MLP neurons of a small language model. Each row is named by its layer, matrix (gate and up: input weights) and neuron, and shows model dimensions 0-255. Each number is 128 + 32 x the weight over its row's rms, rounded and kept within 0 to 255. Numbers have three digits each. A neuron's up and down rows have the sign that makes its largest values positive.
After each neuron's rows, "fires on" lists the tokens most often at its 100 highest values on Wikipedia text that the model never trained on.

L5.gate636:134080118115112175146153151116122102183144172139155103165114142153151117087097109123131177135194119121094127122140103111180125121159172120170136105153129119147133145083053135131061165195095098129173145184128126136086144130110126151113133110106132099036128195125140090137086104103149089192140147111116116094176190132191186193121120138120154116092122113156091162124080126083076032082114112090139100163029120150151129155116132103138106106123162119165122065107166154096148148128137092116104120166164134114152103134218103144102171144154162112094132148129173091113150081149147134140123166125132154141177149122088138158131135070126131166124166184121166057131148168109131114137123101188100123167117114171097110062122142155090046129119116097114147199086140118137111092063137176
L5.up636:215070097087116132125157117117107104150129168115164135145152070126125122053150125152109119115153103133186112159140113087129110150117146133124150107127137075115092125105116105116123204157161106128178135142111149094150109123104118121245167103127160046073125140150128116158078151143146152135121099123083100047125203097169138178083157170131119113113143116167087162101116126105083115155105089083118113169143044157122129107127124086126127115136157143170084145051159139109151201127100103096095103149157168107119159092123123097126154131124152157119099164080185070079091077143196126158155163155140153147135152127109162144122124099121094121140182134144138125131141180129145104140097135147075128142137122167086087071047100163094107116095073134072075142093110131067074184113131163
fires on: "eng", "ng", "0", "ang", "att", "ue"

L3.gate644:093192148152136081128077152125141156090135155082135175141149200153097128122109132034134158132071188142080135159095100131192165122170121147139086107137149120096133039117125145059101131119116169116111098123151130168132137173084106118137183120096062111169141179094135121219119144130165119184145108129142184121194163096122162097131140151120153098151107121092081158133144141093125119108209071094138146141111126137105115151109081081142160128143166124123142168107152060162170122156179137110126138189076121155096171113149143148146125126111093181112150148178093204115111115083130140099101101136143157127105095120121163153052114107198092120100113126146136142106072068098114096160070128165100097088157154105177134112117129095128127162118185146148145124206100144153127162117142173
L3.up644:145126158158128164084107148087087136148211105138122127114122105128152087113093152222083149188065139070099153112098144191165132104068076128153129165155086153122149111109182157132129124153132089095177159127075153123109109144097149135145120114108115165169149111143088089118089071103147093077103133115095133179205149117160117121108093112173127136122137134108114174138137131070102091123123144076141130114104154089139118154108190144120144100127127166115114089166175146155114157135129084105141132179161128144107192118129210142162132141098101139157083109097203181102147130160102076146116103079158152164113148149140173095148088138158128094151137156083132172147138154159138194107129185115143101095163108117105219065092124123072095104095175071099145122159142078177096053109158169
fires on: ","

L7.gate931:077151117108092167190148185143156150088126164204223098159162110123200133108175165120088141130136159156182095126141161134126134134134099107176111126131108108101112133124146086037097176141101137130141098120118128152160134167119178128148116129161057185085135094126101166125054070116112102137122121111146118142112160135222135170074118179166116129046098179088150088159108156111111117081096127176186177192192097095152198141151138175162125093092117121124102116077162147122157138112134134136165088133142179171148065089169136149125149113183077117163143123127176131154156133175103130191149144162104135165165122155126097103127115118168122151083105138116091143133092160066111129098100116132118119138088086126160111163101122108130173135111114139092129092084149105144070127114163131
L7.up931:113131094140169168167119091140136119155147130125160114151153138139086107111190169064090084089141089116145157126108105077159083143130216122066055101134125158104166153097173174175098182116120102157136173153170087152123117151170107103119135183140140163115128122094064181146161116089126076195143087159112100136146189171180140185083140151132157125116136180155130119139130104113080098138062084128133167155124070111104086143142105122144134195134145147177105200121124096156175162121141124119102171133142145183142110160130191111100122176123103163152191089092150206146140151167133124098115153124112133159119105112177112146126119187143125135144129153137159135099105181157127128142098113136081131101150065121097076231174181119078084148139147112163130102147176137074133150162132129
fires on: "ge", "ng", "ult", "d", "id", "ust"

L11.gate143:110081057127117107071068138179121047112086124150124137122139135160111152165156068162148153138111155104102135109092166120160132163166108137092170128169140099129164160069153176148141146152132090146118139166101085116140114103132150099111090187064086126166168125162151076129175151165061131167199133134140189077096118119118064190074189126139129106194127116082166105155064142177160057121112194106126177078130135135124075206107171148124136133204168148192124156098155102108164186101133164111145111120129096076145139087125115134121135128113138153120072135126129107113186098106091139082151152150134145115167116146153100123142137157167168121159138137129187139117149172134079137157152173121112141160156091141134166086147144105185132141123144108107115132154141183118171138062087127
L11.up143:144084122113121141091115171124142139121175127137173133120086152182136200054143134099115130099105107153140150195131146105115157109146103153154111110069173110093127137112105154102189127109134166136143147106127132081136121172146105143114132132130114158096157049110110142076132133152090173159106097105130177089151082146086109126123143164099111198163103077109177117136119075156098097087092108094149196047154117108107092147175162103154127144074145159139173127098185133190146140146146096124106137118168167171144104151087152117078113091074122154082123171152094146099070090105148115150144174179131100088135106170114116130115096153133107115170093080144120030109145145086144007161150133121192144161084085103105091129135208151169156162105120116116129070131143120120094150190136115
fires on: " D", "ip", "st", "a", "l", "ist"

L5.gate30:127088134163105118133097144121112048124165117131165061095164148036124141092101125071111124113092103133111106150219126112097178078138143127196122108103115154134153093093123123139067206147139107149114116125133098142154144088136120133139155103114098118107139058111111165155106144112152055143131066076136061128201211184108137083117107105092154120129098118086041130168114146122102126101116098136142154145114115176129117154163144104178121143138199154147102150155159213158136166072116085147164113174158109129157113079156153167081161110097107121091149193117154122143104113087173147162132135137115175107115129150108138087137112096109123120136144114176206093135094132138099112155091177156126139117093148126136142091110111154062176131085142118080099111134091158201140148121115189
L5.up30:096104160116157111080149179125106122153109103122161106172103130140128132063118098110141140099113069151091139198131070109131096145150178148103120132097121096115190116082123100214076147159102134119152110126134130138105154109116159110161107168098107045154137130104101137094127176135106101107119111116141102142113152167089185096134110141140158104095142115116061153150123135101168061124130150168122150222110149099135140119146130060181146089122163149165103082096135159106129191065143115054134185114174124123161142173129156179100139105197184147081147168122196119150086182118164135199147145130143156110126079161078074081113101161129152109139128130134145140141104142194146120145138105149090114176115048161070123079087146155139156142128094166107123180090133151173123171084139185
fires on: "ng", "eng", " Eng", "ang"

L7.gate457:130088167157142185121177148184115153103159170135124100140125154090152093145142119145136137125126166105107082121210173120132101139118092115163071166063069131119098159133122127111128134150144156117094095078153176140133091151095144227101161111117112176109090100117081151206149129135121107185126064104131164128147129141140135120137133153133164153168106138109118109163132115145145133178109124100134150086145150073146141175154130166120152045152143161107172122165140156129133142108061088106122092115191217120117147084126155124113154129095106080171119134129083129133114121096162154134094122164133127155125097168123150099140182179149109071125106108134118146073166112098119211095076155150061164131103113106105152144087195098145048115111163226135183129110141136139161100071165200
L7.up457:127125143128120154125109109156155081139147150145140149134127136135176130082206142114125143074130090118105104089065163148147092108104165160070102125055152135117085166113072108118152160092121153188096156154169119147144091166107114127122156080194152149117112114146134102124092131125129107180173160117118119098122128105114143163105141139123173133141109121198102136078170149113142119148101111137090145122158195095110169119117044124097146079062126084093118117076107119143114095116173118144129116157108164145070138178152177132090097090101132128131155159120133151079155157194068157092136088125115181136181165149156150214139167121098086110081150175152111139187179158053168149135078121105139089161078100134099173176129154211080144065124137132116161165126161200123094190162128103
fires on: "te", "in", "d", "e", "ge"

L6.gate370:161058149104107147097170139144158112152164141106125151167101114136056105111117151087112111149143186135109083090161076144161166123134137139129157132153140107148109158159102128068148130112112153141117103233127114120107153175129129145155122189079139098116122142116147097093111157136164168127189152114080110085124135153133200116190145148135165129108169161185091091087144133143146157132162126102119120131113127124209158149180142145157105137116164172195155132099116114140118131158097100100195138036121102134209153195092116099134182178100147156121105163114136125117139123123102150160185100022192160171120130095144158157183092176162068131134124138089103129154095156075095119161111112115141090161167107122153091064156150145136091124130210144145168150095147136134110078093161098
L6.up370:095044128164149128081159104084092123131196142110097119108071104145147165112125124133085141150132141151152136076117156130091140103104093124155178110132104154115128195171116091119163152129101089182130105191173125126128161113087139199112194069129115079127060134140151146130143126105133173129151164117144142169116155141135157100120086124115150133133028135111113139121119134182167165176078137136117132091175155162148131148110143131164144128122161117121179122117139114063098074135205141088074061122158135107132144128081103084121142102140130148114141120130158131099156112139135060161094160084099126062145147031150150132073179129114157146172137107132133163158154141161068114100124096136080142179109114104104084080131069106086106126140110119052088089111195175150122038132136094
fires on: " \"", "en", " October"

L7.gate911:129108127129129152134140164127180109078102127118128072191133105086157153051153140142098170066113157119101120140119130104132131157135186114134121069225112125126164161105097128087046160158131131096103144126083131166120164056146169082141096098119134053090097164126127115127105151152125185121093100125130112170155190170125099159111143148156122125093156099079148142163118105086113127133110105164148125084103129139132162139150137172130081159145103100136093156153174188140118146149088100125119107162128164082117085142129162127140177138152157073128098081158145135124107110093120135106108148168105129158183123159098155047169069110119158134130107168155149165169081250173117099126114152125064174195100105093136120100112152155132151134123094098099118159127128127185143244096164100
L7.up911:117083136100136131115173146152199142116163114135138091138111093128129153098118128090182148100094153075117139135097167117142104139132174127096079145147099106169100176109127131117102132100138177172155151148110153150135144126100161073121105144164149104088124141093114148159148139147133131106123151165158053155159169173139126146139128132120139100110163103146137173211119135124108092124121117101177142178142072105109174122174184169156078080127118158142072137140154152076134148119088116158125152075166132134095079151125129130099155112179131040119103103164209110115156146114099165152119181138082126162174170163149161125186110129099112140095124163134158179145081240202106107102104175149171139164137097057141091083144150171092150143108060137073160167140117098211090186070157135
fires on: "ng", "eng", " Eng", "ong", "oc"

L7.gate579:099135127150128117148124143145090206167157100133083153137133126200104122073120108154107148082108187079100131181095151126124107114084135124120154078099095177090119145118163210144117138152181085128154099122141122127156153145145147112180137148126155118128109143156111141151123140127147106148134095118110088172145102169134145078075131120162218159160153118106184167119167113111098091128129124187092158143153101113128166092072219137123118072158167134193165118143105149128074144139126081154177108103100197125096134194129172085186130096087161151137206105126136101136200182132172075142089083127122083155181148133052158130104112075109115060053107142147141132160132124137087152113118173130128155082112078122144085147120076114104157138098145092082115116122139135083100154153118081
L7.up579:158128124166070124128105173144159111136119117148069159208155105180184115129123136162137115104091151125080126132141196176087171155079098120171079177117097142161166110137154124139147086139130126164131144061124133127136178080051116100154127102123175150070117126080160080128162116118173104091139153116113113126099089129124092149124103051144076093157144166145106117149107161127151104124176091141122155156148128137116157094055163106087111125208159102128103128050137141107125187149115095081138137184145143131086060134177135069140194121113097104086125172164100096096157134116150084168116126109094084096134141140154107060122089105190187118106114111112149137111140167100115167084148110119133193084082131123107111202066123156151081164170161142141104135158090138153081177130146134
fires on: "ing", " m", " not", " |", "ts", "'"

L9.gate39:140130135129122102123149140138136223146145124131131127138099130135158121091096124101133156144113126123140139115172110170095175118090108119083093100122133101178082187121085100150091057100130100165107100151189103173107129148156128150139137072128115022067090078168157137126168111149151138160139118129136117123134127160133171135170143125149176088111074141177150121075076144151160099145118181102168164183173132127128112115124129140125141120118143136132105144175178123064112100139156139176056126160114123125156143081188076149099136162138172143156091122129161095126128079195151097119149156084158115118129101124063119210129115150083095156043102199127144148148177182138121162107091142129112147131140101192113135132168140102133135138149100138161159159115109116079000119033138133
L9.up39:169119092119098191124167172138158153143134138143112117104157123115141124134105129092167123136141058082175152185096044166163129133105093116080121143132123106152141086107106092120151148106117137153176152084161116140043107109115091058181098045110160061108140097103153187156114061118115118139098073149156133151139130152128112142086125060134108146109154101159086118105094156098194121125120124143115085107120133114082108154165159152064138152167134152173106161149153072140163129111087114133125094074115166141121098148112078124153152138129115095110071104098069158123130128120118138092062166091124117110127122111089031114110127126120179130161107168131111114081144160142174168126159194109072161199152156154146056121153126173160087148157151120207108089169120142083121088132189110
fires on: " st", " St", "s", "ec", "y", "er"

L11.gate826:152163137090113098137137151117124130119123154141138180114168221165105151140147138130197162108156100149147086110153132167158147085148096066141090109135100093139152166169130165149059094169120136119113132136112148103144102121082173045059106144115091171077134126154100115132144187129131123130123128109165190148086138160144130168176114222144149138141138086096105228136078153158077109168147077150121176106153081167128158119058149083098093160124172110157150153167137125114109168054160100165116107164157105117161131159115102178111119129122146099154100120182152128122158139132103168111062157120089150133133093144126115166143117193113140104142121166200140101096063144139066109114142078106135132132172064160147152112169071169155139107146120153134163165115168153093174151118167183
L11.up826:041119114089108147104150101142119129105141159114124108119187106158149103094071141139113126163142151157189128145085138137136197114179050160156159115137092107111081202158075150075155084095130088155109133119146128116097082144192134177107114170134178115115117141113111083114190089142104102144121171079168179147149083101086122129086150097093097137121091191100127096161066098188179107125146094089128077137129123141132107100145095083119148163089149156128160102120177125149085100177155140118083166107080127129058175096107158159134153149122125150112120108087084120152181134141082057153140162100117183099123093120143156065121100160159079168098107160151085097164094104132113095110095139129194125154133182184073128107131167119150167129122086096094202127138160138122131129111179160
fires on: "ent", "l", "an", "ist", "ll", "°"

L6.gate249:095136114171110095126166135148119165076129152107085147103110064133126125118123151074137123163119143134144068106109145121130116147125131081160132147088124099128128119117121146186153101141100086115135156135142131088087159076200114166027140122061101116116139136180163201162114123113216191118119089169120129129149101184151116118107145094099111073105087126136078148079132099156141169130134115146103160170097084134153120132143118105153080157131073137092146200176159117139135180133136078083135112216115140168175109133157175075090126141127127199120159108096073157126091191094155097153136121139074105099146103107093116134135135096104139095136133127104167063161059168122054106142158149162130097113121206162088158130133113097149118098152160106178136124150071212123084114129133169
L6.up249:111161134150183075124130149137128194137105108103188104090176095150095151199089125083156125109136087078161103105117146118121154183065134143089111166132092147148116061135121139120134107097160165147172076162143180159133138148189140164102148111101105112085154151168118119136123180153116175142089148146060071077121136131144052122181132135106126116148160081200103146104132103155174144118137047154138132148106089110141126095186121120199111161112134134132113130127142128145080156108188110077101071164151116112167115121137096091136140076133193163168113095199136110167108164118173156118187170106031105176095162171107113087132145113138118102119156125156078142108093124184122150114116158148083077093097149173131134140175151068124163124120169113139139059133132128162188146119117139
fires on: " V", "\n\n", "ce", " O", "im", "vi"